{"d_model": 512, "init": "uniform", "optimizer": "muon_variant", "schedule": "wsd", "decay_fraction": 1.0, "batch_tokens": [131072, 262144, 393216], "steps": 4877, "dataset": "wikipedia_en"}
MLP neurons of a small language model. Each row is named by its layer, matrix (gate and up: input weights) and neuron, and shows model dimensions 176-367. Each number is 128 + 24 x the weight over its row's rms, rounded and kept within 0 to 255. Numbers have three digits each. A neuron's up and down rows have the sign that makes its largest values positive.
After each neuron's rows, "fires on" lists the tokens most often at its 100 highest values on Wikipedia text that the model never trained on.

L3.gate636:164118171124129108146134141136126095145167135143096148102081136164199114143129127149132103188130137111114188115121140094121118094123133133123111116147140095154131113137115147131122120156131171145119140114134086099131125097102117142123160137138105134068105129095110189182141119101130119140108153096142100151169137128135091183154161129117162101137103152107132136133132114129151118138139100189130156136130168145117126142166164159140149139094100142093151127143162176116110146109128090133060104149144156136134099100128144112128095118131121128119126135145124106110134127127198132154
L3.up636:107149076100153130119157071146154127141080122116115142154120160098176149103093115157087150142125132091128095090133083101118137113144142138129136134124142165120105137146132137124078109182150163149148157105118130170114118153133166141131080152158109116146140159117154162130136144104177139132129099139112091126133105140147094140161107147125116097142118088153117139176104139124106113124156129133103138108110114101124120153156164125103124148104116128147124184115147081134068107096103106142118149151080098158127122093191132130107096131107122116163152127057137081158143108119120126113
fires on: "'s", " of", " national"

L3.gate665:165115119110179112118129122101126131110113115159115097094161113066137091162116110054111097153151113128108117163129122100116142119123165107113163128141110131105115166158145106142132129099108166111113066156131148149136110137105139141109168105146142154130158105131173134145108131151117130150156131120119121098109123170134127144110150115088123144133108131149108208177127075139124145155106095125114141132141087111117130134116115149114126142131108085127111133122132100070150138138155150186106133167142093140147120168118148139127122163095086123109132132116118080137173172109134163102
L3.up665:092115092119143108117124106150116133158126141156124130126150106136152105142151191255080109130094140137119130130135146141121121156143122117122135119146138175105165138137141126134135107118130123128137136123136131154087155185130182096124170127127148105119163099152111107116115109120119101121139137110124159126120122147138107152148103154077103146119128098137116116151135128128079119116154107129136121128080088101099102148131131121145141124117132075096113114104123113137114189138162113113137166145132122123132142116134157139126146155127092160161102090146126106144143131119150145050
fires on: ".\n\n", ").\n\n"

L3.gate29:107138121123116146113142181126131123129121134167120189149137131092125125103106126021154102130144168152139126156131168116096158150127098133156097086140137116143129167105125129097130116169149152168109153121162117127152139149122156136140134062161141147159109138118117148157086126148158139114161128093147134128141093096140072129145098130154119125127076147097150137149133122076135139151142126133178134128122133134124138154142129138154135145137135125110116073143101082153167098119103118116128110132138107134136104157148106107144072150112106178170117130185149142134118110126126138115
L3.up29:120151126103119165124174162105163110146166123119122104130064168099160147161136097106139102135145163085116168130099150139149138115134120091149119143163150157187113110128155144135104108118154112133135125152105151113122107119136108091076116128093158149115171155109135147106157146150131136121125146092151097136161064093124115106124105116142119173107144106095124127188097150103152155116146136118097099137146134127174115146090110158125141125149115095147091138151143142162121136119126141137129133138150154085119052103175109103140119126124100117087103091175101134144111142132126135160
fires on: " the", " of", " in", " into", " to", " by"

L3.gate1275:131106129140117124138106087121123112115139155128139154121156116135139132129145131167151104162139131157138170108133184148148126136149147117188159107155103097116143131120158136118085149112104170150101132150170100107144110144109135120061100160147154103109163142130119166116165131118178126163086052113121127092120075082123130120139116111144154179153102095151132140108096119142119139118125138137137062148131115110107099061115127114115135117148150121137118153141131103118131166097174114121127095142174170115137124094111136124098148145087130102134217161114149138098165098103136102114
L3.up1275:077101157123097123140153108101149137082134126113118138115128128108135096073098083114126118163157129142165161118137115167132135144143103120133122180083149132131098106141109155139131130136120153105145135142159143128140101135097142148103122076084122136106134107172118127134158121121134112082129134127159114128149128127112106113082159113112114099091115152129138118112150107090132095131166144129165081109120080099127116140126091143115094131104075141114130106132113136142159100160146071157132132129170091092147142124082101123152102142154102086135131137182125144136125106137167123126
fires on: " and", " or", ",", " ×"

L3.gate998:080130156166134088086097129128135115174132163159116130151132113086149171107126106100140110109095144114077075138100141158139149117110140147112103143148148143131118115134106110095121133115141129131115118131132109117139160115168143127126093125114166082117101093150089098125115159139095169110146124077111102133106145111156119095118153147133125111186131126096116149114153098133070107116154117147143074150117138179141112154139115087117124112149132123157131144157097141088126119087161114132122114140143138162120158090123143170123150173137092114136114167157130124152107142124119147138
L3.up998:085151121129130098105183126126140154158150147167100097150122124128135080160127120086160117127168106121052123132070099138145132150109135093113145129112132147119134099152098132137098072108129103135118066141138107123133123120127127142119123152151142125122127124171110122139167138158155138180131137127145172118116166118102101109149134158097118130127119149147118156151124114111167119114136150132146091142141136112141104103124139119090148119128126103156169126145166125139106142153091140122102121128117101127114111152116160129116114122088128155141105151096149114132084110117124134144
fires on: " ("

L3.gate1260:153170126108140154100139144126148171143150131146117100139163113154117133109147106140136088130136144102105135170100106143108157192092136151141136119135091125143125115120110096145123108132111169130130164132139078153107119144154104095147143196149109115153134147175128135152134141113171129059088090100106113129141093096114123125126106097142146131102109146162095129122144151148140166141121107098096126144124148086134102127100148133120095154140109092123139133117176170122156117162148107159095144118159143131135107183163124136132153102133131122105134115149127156099106116125142105117
L3.up1260:131132094135091155141124104104092157118085102132111128118170113137152200129149136123144151158117125121115112135175137133161134120141165094143117118133159174150157077173133126146098102128138121112114155133116161130130105130118146080150107141132139129144134137120150141104102135136092137119150188123140140154101130146140135152097142101100115127103141119142128161120115133115177122143134139162077097084162141120134119120140161178133118113156136160100101107174159119113126108127166132122104110137142172132146133123124168117145148122157136120135113144144097122138159168168112176111
fires on: " |", " /", "–", ",", " in", " of"

L3.gate323:143170121148123132127133160100181130098104170096117126102118138129145137101130095095166145135104155119128113135142081150143140127120119107102125096119160096176122099111164127075151135143096113109115154114124152116121135115104090123118184136129133129088096103109066107145158151119141139090163164115179122137154121087129153172111167103145129130122147132157119146105126136119117128052102123113187147124159117105114058155096130134149158130137113136112148148197139163100128130128144106165159181134160105098111135131115113111140098121118095092117127124103142156130132131110105093167
L3.up323:146114112152134136160117107129165094115151142127128122129136133116132126098119120028093151086163108190139115140113151134143159133106152091085107115101149143104116130128102150080100078149169130129158130075118128141148103089149122092141087142122097131093131123113087118119116119117128118094119108193122105137126112113157121129146106153098112090124137105160113178123163124141141128106145128134122084142165139110129142146192105152111117156101119135079085132114101121119120088106140139121158129168044075158130118126183148133096157114144143142149140162135135096118180101128121115114
fires on: " and", " to", "-", ")", ",", " of"

L3.gate898:151111157113137100112119145170100072162163121095113107122107099106141178119075135130082129156136152119103102135112120116128141121117115130107128110130113078147100147111143123116122082124102148141086142115122123082131087126154073111115138147134155123156139077121112109146134089156101126105139118113133142147147145195132116141155125086106119137124132158124136122126137116124173117146144166147142129100100149121144154104099165125108153153151150140126178125146132145103139125130118156091117157148072114113148108137117135087084116164156152103105143109185125099148099130084125136070
L3.up898:082140153145155178148126147150103130114109107138149121160136125079098139139136123125100109139063147133105108116088110134110150122149155145112133158124088109108149162135126138072093140136138110158125123115101117120104119130148094131098118123089116128150119134151115160134134118143122149145167114131106112126137150122100125164149147111157150139139109111152155110131072116128140078071093134127123122123094160097132113113073098111141161131107198121143166138120083131164124084116170153125129100138083131085114149110147131107147118133124123109122153089168113123160167104124140136133
fires on: " of", " All", "ind", " Tennis"

L3.gate1105:118123148188163154147139147105115172136128147155125128099136150105134124151157107122100113139120113118161145121118163121129127122152107152121152132099152114139097140142126104093120108154106130180143147156065140133161178113138147110151171153134142126137126119122085091123133114117126162145131108103089102117143162126160156138171114128136162148126105123113096105147112126100175087147133127108095153169147139121153145181144120121115171126113130139126098130151072106148142147068118125132143163131104136163107137082180131107139149124097088126126157163112085151107162148136135111128
L3.up1105:101152129098130135159133104104122139096147132137082116138123150150128148109069152132151131120127139125144117154130127189099106149142157131140124129112111154121113126102106139097155132110164078103139104149092168109099093135149128109104075145143109090114142114123152170115121128129127184110152146111147104154097162151112123134109102112106179112133161088153146152144116152131142095142152135136137131124123118102163159135146157121162076108129143139142133138074147165108174093158078168132140171132108133140136107144102150135084143145130167134137124105148175165161112126086146123101
fires on: " and", " who", "o", ",", "or", " by"

L3.gate156:109145131119074113159127143103118122148091153131129147122127107117128145142126149134110123137101164129124164137138136123144148162117155109099098161123114123104136143094183165163130154106129104128099109119106090101105115126160082129084118118157099133149159149077129132171127116111151102168148111111133106109144106150161113124157120130104147126171106147141125121082136126122122138135118094140140140114116148122084105144107111114131155101101110188147131124134148102123147126124150109106106127149158133140145087086171113137104107097129155135129121140178127121140140125118086099113
L3.up156:108125138078128155152149156133142145145099168168120110156125127088099130134066097148132101201108149123113149177186145148135165083162123154118139092095172163129120128081128154172103140166125137153141105117118156113118144136112112149110087131137114144170147135115139129133098118112150082144118146132103111114139116152152123131137127125126111137116134121137091126119123116080098102155158110133145121136128120113094125128137110121100135152107123143152140127135153132135161112114129097141141137106156125161159179127127119160182144148149091113112077147146157110083117055151134135182
fires on: ",", " (", "\","

L3.gate770:124075141120143111125141100099120120142113143101132077113116123157170153109095103131129127096117113089106066117091101168159107138136167099108103125182129087143126122129119135138161136103130124094119129141115082157128159119197150118152176127094147147164121105120097162113127125116133094092125104112130128129138115180103124130123136165150122144132146139129082171113122138104111165141108103150133119163136080107166108129152134151128129101115155149136113152088137119149160134113168158140134124134120130110156133131139164123149113084137148084147151130137117147074125090158133152119
L3.up770:087141139159122122153130100122144172125126106149177146131147154153145147102132107102109165137093137131151116106148129114111118128137103118131139158078148125161125140115141164133122138076135148100167138116102109146152136110133144140137118108164110126137148120118132126125084108099111120136107154127186136089124122136126135104109143086107127138080169139101169107127098105192129118075145125122119106109134150119106100136141097127101097136161094160137135136109096108118139127128116091155135139156146148141104092110088111146117110131144141169123106170155150123170125179137116159134
fires on: " of", " to", " and", " in", " L"

L3.gate768:151141130115132114145169122129144135123149121099068111137107136121153089107117106171105107129124103143138135078148128136123119123127146074102111132111112137162098148112144108138130117131165135134137116136102131119109117092115123132096147124125131128156104156170133139107113190150110087088132151110113186159121122110143123145133163144138120136117089108087163121131137140111121157080094099080133124084120115103122161096116134146123097166138147149114127116141098145100161139134087141116095131168075121117112117151136142077119112114128118143135114099140141146136148141089124159159
L3.up768:100162121138149167167092130096149129155124137138070135172147132131168126134087157090143142151147128129072151149121130116105081123109151090164118106150141102109088084129106170148111117160101129141106116111137134167104095144107110143143107121176139141134116113134166170131158153128119178095146111107096138078146147131102098132122137163148124163125092121083134116134144143180114109077103100147143088150109112137110106147169115110126103125117136109128105181159118148124100120116113128140119099142109122148178179117175138138148139134117163115112111112086137130149129115094181117134
fires on: ",", "'", "'s", " in"

L3.gate1266:119133108185137044113112140095158108111152171128092143133107148150120129142145135110139141150137117112121155105091145127104158119128096174132093114140125121101126114104105115148123147142121098102119129114106122166118122122125112132159114134147117136096159109154101123136100149111137140143142125077114148122096157116150134087107114137105093138074104092112123146089123160104161124115135104112140132092126105138116124145108130123117137107061153120070112114150088135134130151135095114148119134128116108091128136158141137133105152161113169164114110145154097131143162105147131115125
L3.up1266:127142120137116138116142136129081116097094129116123131086142130185159131162135116140098156130124128096137151141143165157131162153119113202145077137120135172145110124099111125113126117129166161094132102148128155168128081125141125113110108108127097135108119161124115119127150107130161082098132131182128148124126130124135134097130155178138141104099103131093093120112123141127107158141160111119172094129159104127138108132145140185142130078083118112158147118141173183121101141116157197159112148131111116112132123125133116124135150118101122123092127114123111135086162138116158141163
fires on: " to", ",\"", " of", " not", "ar", "at"

L3.gate1173:138196114143124156131123082132114120112108095149114099144102108110138114133131131121152115204181115152158135130110122183110137141149160150135134121132125134157143138118167097127111162142174112127129131143143072134105081161121139117105106139063155163111120149121085143109148126128136118126124134125118153099109170169174119138116163103144161111124125127181135138135105147135168113157111105121092132156126163056139110144099129099096092194129117111102154159108118121132126109149115082107104150144110142117151153149120166124150150133086148130100112102150123141157145129156147107132
L3.up1173:103149101136143120112086167175143121143140136168172128145070108120107116113109132156169147137125066142160137120105104158109081142131141064156116160157136112126115100164154132141155143112143138092127144099174134124170147112079128141117121141111161140110099128111141135117122126144101111174093164143095182162144135128162129107120127105124121136092122181085140100126168087142097152121127130116136139108127132123094111108135150103157130105100151112137157145072074120179118186134162110095106108153104174117144148133110116097119150149103162099066147089100078124119097121140094136130
fires on: " on", " to", " from", " of", ".", " at"

L3.gate838:150121135110123172145110153095111104139120108177147111124128152100129144116131159169101075089125112151104100151124089121185129131166127102142118151149106125149093161152093130118108109111168158133144152162089140112134152139113113119132109102154096110179118106165172159128122149161128100109102124111154092132138143123112143102096134130129177137114098126091117155115098179127092119137173126137155131150138105140133152128109148133111168123105152113122128166144119132117119172177128136140093165111153123193144146117175135118148122140130126143175136119176142142091116127136158155107
L3.up838:071088140129128154175143122092110175127131118164147052148145143096116180118126153171156084127138116119084135124142122138137102113130101133143115174128119098160097126102162093097108103097175110121142079118111082109127123163130117139124158124122121095111134182125155161118097139103115113128130191168107123170123105139127158133107127129099136122116119076134112163157121109132115131127138117094147130177116149115105140168094098124124143111119136162109146110136130087133197125116116141114160136109134150188140138098171110115163117070119119155129116141100131116121121156106126071132
fires on: ".\n\n", " go", " came", " |\n\n", "\n\n", ").\n\n"

L3.gate731:104131090125148152125129130115149135175111149159077128137166121100156118125148099112103093111160136104092134157134113084123115159115131136148131157154132169106107095145130141131093091101121101165141140104099145085154120156116109126147153148150139144138125167117096148151150113118147138128138124097125138163111105092119145134096157086135139137142142165141092139145136157113112092168096134120113155145190137168096156123109114105117127154105148110125148128160144146147121149152157084092105129117111111122123137147104102113153119130103150131138119151102144143155117137109193142120
L3.up731:120172109106099132126142118150178146102168105128081147155116130071180132136113120133116092097113155118107123118153124104123145133147071094145155133135129092147137115152174138143117063106103170134142093124153129105126122133138091142115126108151131110072145135116132109143167158132097156144160144157085120122132108115133154092135099119116184111076109122182122156108132142121120119161110087143150091121128120127131115087112122131135100119125110126104108126172121151114097124138160142135137095129131191159155099151138127086146108120099116097100150160121124157117113110103155122112
fires on: " ", " |", ";", ","

L3.gate791:129120138099117115122090126154137172138145154111112188134146121150180147154107153154119139135116166126146128089157083125105121100159104135125134070124114110158074128097151136105074111147127153149104137102158110152091119134175155150087143158125113130106144104128151089184128140140088134146070145140160086139139104115125141161142092113106121159188136152100153123063101111153177113153104121154102126120142137150145105129099140129110121124133124093138122140091089088122153118091148176125097147131149133116123100143103159138103097144146126113103125079161108155117152133148163088144
L3.up791:097131191142096116138148119088133144143141071122115113149152084169129102146143128138133113101114159115132155169089171119151127134136101123133099139120110152117104157148112140130102154152097140087107119161159154133115139151117180121099139115161120121126148088105163112158107128136145168108132130190119128169097139156110135133117146124106091133127117111117144104144123111109122128103122119121138129111124130141144123158103155114086155143118134093126117143131126132137105140080125097142116154133098148119115123154120122110156115143093106157147142087148091136135093135169148133169
fires on: " ", " of", " to", "res"

L3.gate100:137130119160148169154144146122124150172140142135115121133153109139100176103150143153154091131127108132066120195128112144164129137141132114150139135167106137098107158106165189105129143176157107124153101160124096069173107114149114095140112108144104108142137108143156079094130100166158122193141155118084161137131129119104123118107146161112108091158115135135119123137116183135141101132132146145116149076145139158109171127108114121127126091127110120130120080130107129096126167130129144086125108121117149090141112140136157161141132122143106127140114098091094093139142140126133144138
L3.up100:102150139137101149106119100137099120105130142120119085098125108133173161159123094161119135116142103086140201163124090111101110099111110125091125125112107139116137111171100114103174169113123142115117142146200116087115127174136161132131112119131118105149145172121101113109151156137153158141108127130132135182081148154087131159104142133137132123141138126126151114137101091153112136097140117119151097157111134137091116152107114127163112093135119134146139142090116137145129129129141124169111100134114137140129112106152126142143112113152143111113106146078183115098101136092085127163
fires on: ",", " |", " ", " (", "30"

L3.gate1009:117116090101113103138152131141161102123108099113124115138092141150134103131110089098126173129125141149113172136134126129132075093109085156116103133125082124116108134104106101133134149146082159117136134128138113118126099126126127100136132119130154115142127123115132100151126123153167133110098113130081117127145110082146105153176125171141170087077105139128133178138107150099126073127143120104096097109135088115132113162186170066130118139125129138148153085130130098096100132166152144106093119131116159116109098065121103141109161093152142159118131094106111132110113136159074119122
L3.up1009:159084091133187109119182132100127106126144099151146060104093137107146125132124118124112153139112121080109131101143151166119121150108161137155134164126100120107105131094117157117120122175165181168135132134163137130146102092168151127144119128130110085153154172133173110115126161100105153136137138136075158169145123113139149168164093122165127169121139140090135106141088117128137147114143122108131163134093123112109122136114148099086116126105075083146129135102119091140138146098105119135135153147103122107117142123144108130136114109160131156165099109140114140106144127153127163147
fires on: " of", " for", ")", " to", " |", "-"

L3.gate583:146085112141141165071132086134118102189106162096113173133144103137118123131168152124104120116141153164144146124141086113094115138127138120170184109115150122142143153124094120113112151125116107158123139162139152107148159105132117098078142098162143143145113146062138110097142142095117126161138106111128115162090103115107150127135133109144118084096170156134135155144101152155103137142154110117136133143139132118091128091153145124164129129140092099120140158104143113133141128122127135119102118113103150125097127156140145090118140114158174164129154118123139107112153130186114104149
L3.up583:119087138086139170077126107100125122148176116098147141145133143117155112131152119091121138124140111126147093105110145175153149134124108169102144132115085102159148115112151167151157125125127129112137144158098154145138100138127126076167163069163127143101143110140121123133163111116161119149141085124087113140170113154179143119142087118117103117131124115122151116102102124129164120126149125108111101123187111116142095105086146135074143091155058137098072150103113092138126134105129126107108094141176194155108155085088119114086138148142143134122140152082132167086103150118150133149
fires on: " |", ";"

L3.gate23:114127122112118145128095116108160104146131126164137125131117129138130122169156124104120134180123156116130108128090149149120150111108124129103146137159112168163114143158124148089092091091122134089141124118097082103148095151140144123105123073080144102105137094116156101144111114113173122111116111155122127171135125088130139159143115081078136164155096137107156130160145167146114176110127083078137142139087127086118100131164139164107170132127126094121137162191151129086125162127107113111128153128130113126144119172194129099182129175096107136091143126143169121161141104175166110134
L3.up23:104124174100108073135098113139158139103074121118089153140118113140163130145112106115126085125135116093142118190134135143157139118112118145087120107126110122120115114143082098131072145116179133128119115144130167158157120118101153157159112109129145181141173145157135123167104135135200154129099122129114170143132140159132109133186110125117125088129136155154183157082175078132124108118101091092112150120107131145096093133099133153129135134125114110150154139100160077101132154136082138110130098078123140137131170152118132097093113150145146177129143152132144122118113108082161143127
fires on: " of", ":", " ", " (", "eg"

L3.gate288:131133090138133073132149130151109099148155136144155139099131149139122128143133103141128085122113164098127171148140162152152096158140125105142173145115072126111117110156170136111136139176140183127160157133137142108125125153125169190135107131090113120141107099121192129123133142128132129160101085161062140126121118152140175103124149102136167113110141114148152126130148139134113121127155147118124125136138112149063110090152123128148114144134146105113144135138155132148130094162172122136117107131133177108091130164127117098092140134134089128176128137121118142118087113113100093125
L3.up288:147100131179101130112153140148101085129103122127122149110131161182081118106169157164109155137168126132116111119148127125133164134128170146113106149145079153125146122145125124099128105147088114094123141143118135123123079170175146128147117114148145142151093126133129107117087154152090160099092141117123121107122121121117126128129152175099123118097078128124139097132118140116122187089142055175160151124124140118100090159139160140112177082149148140111126107141130135119133121179156124121132153150117118128135152130147103121122131184168176187144096117152147114154098145139162124090
fires on: " to", "\n", ",", " in", "\n\n", " front"

L3.gate1222:201153120143159133084148080176138137173102106151107105141161145112159124115123122177164129119169125112070137144125113152129153096099099135150086149095136167173091116127100119117132154144115138140136104107136115145126110102130170105169153162133095164094135126108127098107111115117090190124156084128111138140092112107101120122132156155107119132139135130088135144147109086069161103150126172132140154137136144129150112134114113148126131166135149115138138136161123145081077111126100132172079132130118134125178155146112141141133109117149139110133085103155118111112150120173108112155
L3.up1222:137135095142183119138133119158106118126173098086165077152135142130161149151161133161082144164122103146127139116140133152119158108180107107115117133127104120125134117165106138136156132176139158141135090118141133148153136129108126102188118113146090129076164099116098083125144131138164160130147095184139095164056153129154150136111138133096125122100118076123119111143109139106101093126170159155125131131146105138092166169116157138113097099145104148116131097144122116158148131111107115160151101157127123116089122104138154134089117126132106149072137089160108111120122107103094140126
fires on: " |", " of", ";", "it"

L3.gate1081:129144168121105119144176123123082095084112104113128106118118126114123109129110135128136148145145118111117183112143114119142166123125102119135147088105123135152135145114158130154150122157140116135113111122113126086156133146149124144143141104125136118110164102101143111157124142137162160127112107110138104165081133093106145124076098161106110099110122135105105101109099174188119137176128171148106136133173145173106145128143133115183166127094125156127102088117140098124121112163149151143162110141161160138175120109112107103118136111147147102104104113139124122129124094120100102152
L3.up1081:144139133088120152149154167122110087125124141125118167093126141148116118169139174186145157105152113079092116149112125158077093170115145129150156109095148153159172155167143161132122114107156141201093159144089119145119111127103101121117139117126168166144133184091141114183127142108111128143137155152107127098133115154145139150134143129115116068114143132109145134140108116109128134078168134126134160147100130142121124126110134112155125153146121126128102142113099136148142164145136159111184136099157106105142140065123105118160140128151159139119109132129152085131137072115102118118
fires on: ",", " later", " season", " as", " month"

L3.gate1046:106161105106145082161108141129129122114147123139134143153141134092128132150113122111113137138115163125155111144151141140099151127140073123161088147126125145133112124116199113139094113128111127111129154103121112113188056116135144128095145183177114106139185072137097096118132096118156126133114145104171161131137121127168152151092127119140101094091151125098121126117130151127101161096123089125105184128128150114121131193115111096159191138141131070096122119110079126112111130147111110147143138143148165119146168123097143147145105129111093149189122158218134106124158123153133127128
L3.up1046:122141094125103104116134130162169111122166114150126141107115107109149107130092147139117096148085114122107079142140119131122138115109126123135114134122158119181094178120178166149132126095104135098122136135152133130125095129155152079110161154148174086125169140091105112145112137141180105125096139167160167159132143138186134178122148121122143141110087091102108131131107117123098145172114118135133117126121133141152141122066096106127178140144156076088127132129083111164105130150154120120125093127128149162187138100129123117123118135135133127095129087152126097075173113128120123115
fires on: "|", ".\n\n", "-", " of", " to"

L3.gate294:152124154130145171105127115137102085131180168135062130158141116126144118148113156155128139136137148132125114073149154136125126121128139111129109096167158147144089129101094150119158099125167125081110098129132093183139121106144129114119139128135191104151143158166150150156157123136168148103150136108121183117145135125141082103126137119119127155133097118122129113128128173114173120137112116131123111121138118165098107113107085114126118094079107144140145141128143090146161128106160124119141149134163129143116113135157117175104110126160090123133133115128092138112107110116132129141
L3.up294:167089120112150153104109112131155086161146120123156119143149146111140189133111102106137119102129126148078128155137078110117139104100092065110108108143158057146137142103097118110107107148087086118111092100107176138132109096115139140149086139122165163128158138103121128156140115115147125090128127131113144171094147091129135122095135117129119116123126154139111079159092095160168095121113163104104132140120105133131132088082113101105153149127123107094116147116098135128115122150168173124109155094128129120155117115134129121110136131123110075160130150074192160130125104089106124148
fires on: " (", "ag", "u", " ", "c", "g"

L3.gate1086:164119095119119054103132104123111131116143134113122172175128134101103138155154126117141129100138184120146166119178128120110091162154097150128148111100097131118156126149129146118119172152107110097117096112089146101117172090136181154116164143127131173112130114089124136141128130175114126129122114123142092109117112155104148156124070125143127139158136135121136124128111130129145142164162177166104113098176142096154134153147166148151142124157128131151095115123156125144145129118137092112101127143120135157165094113119130094160085173141120131113137141145115095120128143201138140130
L3.up1086:165114143096130156144125090084134148164148109114117132087121064140120117150143150128148125116076096122109080140170136112168120143130135092123121097157123139157139173136122136129135155104110116081136140085104140133128147116092108168133078125100162132154066088111066145120140115166122138150104106138119123168138092086076103089092124121166106127152136140095099118119134114139084110165153148154145128139117063116091171096106137105092121109141092140110144155090078137147078102119160126154138136161097134136135148151124150109100121119128105155131146093104145133134108109158134118123
fires on: " ", " joined"

L3.gate297:121134164109116146120108100099154099126094106153098145117137119123103137116091113137115118142115165169170096092143110122159164119152201101107166121106140123141111111121107153114126118164132121144166098122139112143095165080169112087138095162132146124090093104142067164127121112137119135163139127120102113129140148089139147165129121119029165150140129137157121138130146099097107108075093147130142135119163116165096096092129107160122124128136154075106148114150095107144098110127136126137121127133165100145136144136141108168118104144151108122165104182116144099114145124132146094135
L3.up297:106110126095143116088150173151132129168121177111158102105103130124139138120101111107163156121113139117106122168124139132147164147119145139137067155162102136143120114104123141126123096121168127137107165114159119133106132087158137115125117154152125146133129130164134102103100102169127167104134138157124098124141077148145103137135136133166143094133167093139102173141144050158152131127132100095093144139131135126118144155161154115114103124087120122108170155157137146157163156181121099147140081145126151160112137139105124163132118142147123156158115147119117113090094118152145137113
fires on: " or", ",", " and", " as", " (", " particularly"

L3.gate957:143137120096140095112111140167122181141122095139149169125136108108118119141088092098134164139151124106151143208131156104104139151127121145123146125098130131135131135106148110115127129104172141112133111138128138081136120148148088139156127108092140108115161127141109093126157142138125110098106094114130137167149096080171146143107092087097138138125089138102162125141099162137097157126159162135091147127132111142103154111154104131156119101166159122100126117119138119119152124125134158113111136138131132156148170134119145122131127124119107114149101120109151090103188101160129123109
L3.up957:171135111130160133117111102123128149136172145137091124110136153140143145113135171146137126116123139162157185128136120093116137099120135133172153118116124149098101123122165145118098094123143144154158127157164127130174121117121134132110158182082144114127130160120132093184131147143125079131094149097148098135169130136141157099132095098142106128111131151148086078121083083058095117131130153132125117101138122158100171082099104114140095109115137069136140134120119141120123128152137133115096108108110182105129129133137123138084073139147086078152128127140106139140138132147143123138
fires on: "-", " to", "-W", "e"

L3.gate167:138118119124132120105188145116155164094147099149097137128182141176147122155136190129113132112096166146114151144096089108111093113141133147156082097184140139114104164149157135154111076109170132137122125157107120103157134132188117137126147146126152095147142138123142124146133084146172111131152153129114086114120134128155122154145094098101129107096118125100122143138156125107120127110134150145135147114109110132154092138128109091156139148105123091110131090120117107119166111134139102164143189119141137130119144110143129108157123119112142130124122148123132117145132138127102143157
L3.up167:113139128112108126127141149112136137111157126204149112129108124105124108135110167238113101167092135142084165189112103158117156129148117102140122134166116167108117138129139139124143097112136140140140088141092135112118102131130125116136126118135164102120163128099110123142110110123176104114114103124121118125081145114145155111115124128127141117129128105128163124142121174122150123143161135132115135110093175138125124140107107113099160126089123102112122122098124102152161151144119139163148147143126162119142119069160110138131133137112090135167118154145158164132146111127152171099
fires on: ".\n\n", ",", " it", " in", "\n\n", ").\n\n"

L3.gate501:121122147117184116155131140083113124111135179164096107142112130125118108128124145093094098106104174160080112159088140139127134126080095154094084198151100157134134120140119116113116104098140136123157148130117110111138132116143152105123160117116130147120172165118140139107112084137138139119131139135127157124118099164092139115126129139112133129104095113133139160117122120152096117162143136108125193114115114130116110137097133119107150131097129122097155112133131141100123166144099137120113117172117061117118146131172140138122130075130099143083133073111108089139147115103124109103
L3.up501:126059132121124141131161130100122129124139153186129156109135131122159183173143147112096122117122190124064137178099106131085148088156111131138132185149108127147177166138121117132116132122161139106136138099118152156156106152144101094144166068115130158106159148115111100131059119152126139119081127170143120132092097152132131171100119134148138127114115071117120141079110126138147155156101133122147160165141095080130136152089134108104114135102146125140135090149141146129135130093139124134129122156154093122147137144121109171136138116121109170124125112139111107122116145157121096110
fires on: ".\n\n", " |\n\n", ")\n\n", "\n\n", ").\n\n"

L3.gate468:142098118099105131139122150129134123155137119114098149101150113149142181141116085145110141175179101178120136072125067147144122119111114115117132113166112151124155123158133178106096160156109112118151103150104092113182146114145121112114154114154163139151158114132140155126149077128150098131089129121132131167162119187127137177135095146126143107122132162116149167161097119116150125109122120134095111091147146107144129151157146114144133066158083126158132131131109145147085107143166138110085167145097150125136132118122115147158114144100101148107169095125045122082195117155170116129
L3.up468:121146121133123094130109145098156083146110114097104079135139134127156133159159154143098181095107117142143168143084130120119130147122126157149121123146144124147134118143150105169142109154127112102134111115100126105087100093158120124128148117124166116161162118132142107094146125117103133145110135130055133120146102142119132139076145164132140164091135122153126142110125111134177139159131134102187103100105130157115108120078106073159120157203162141145135122120105132053137139136131161101158132168119096142175132111120108115165105096088123127130166132101133137109090105155188133098
fires on: " ", "0", "18", "65", "ad", "|"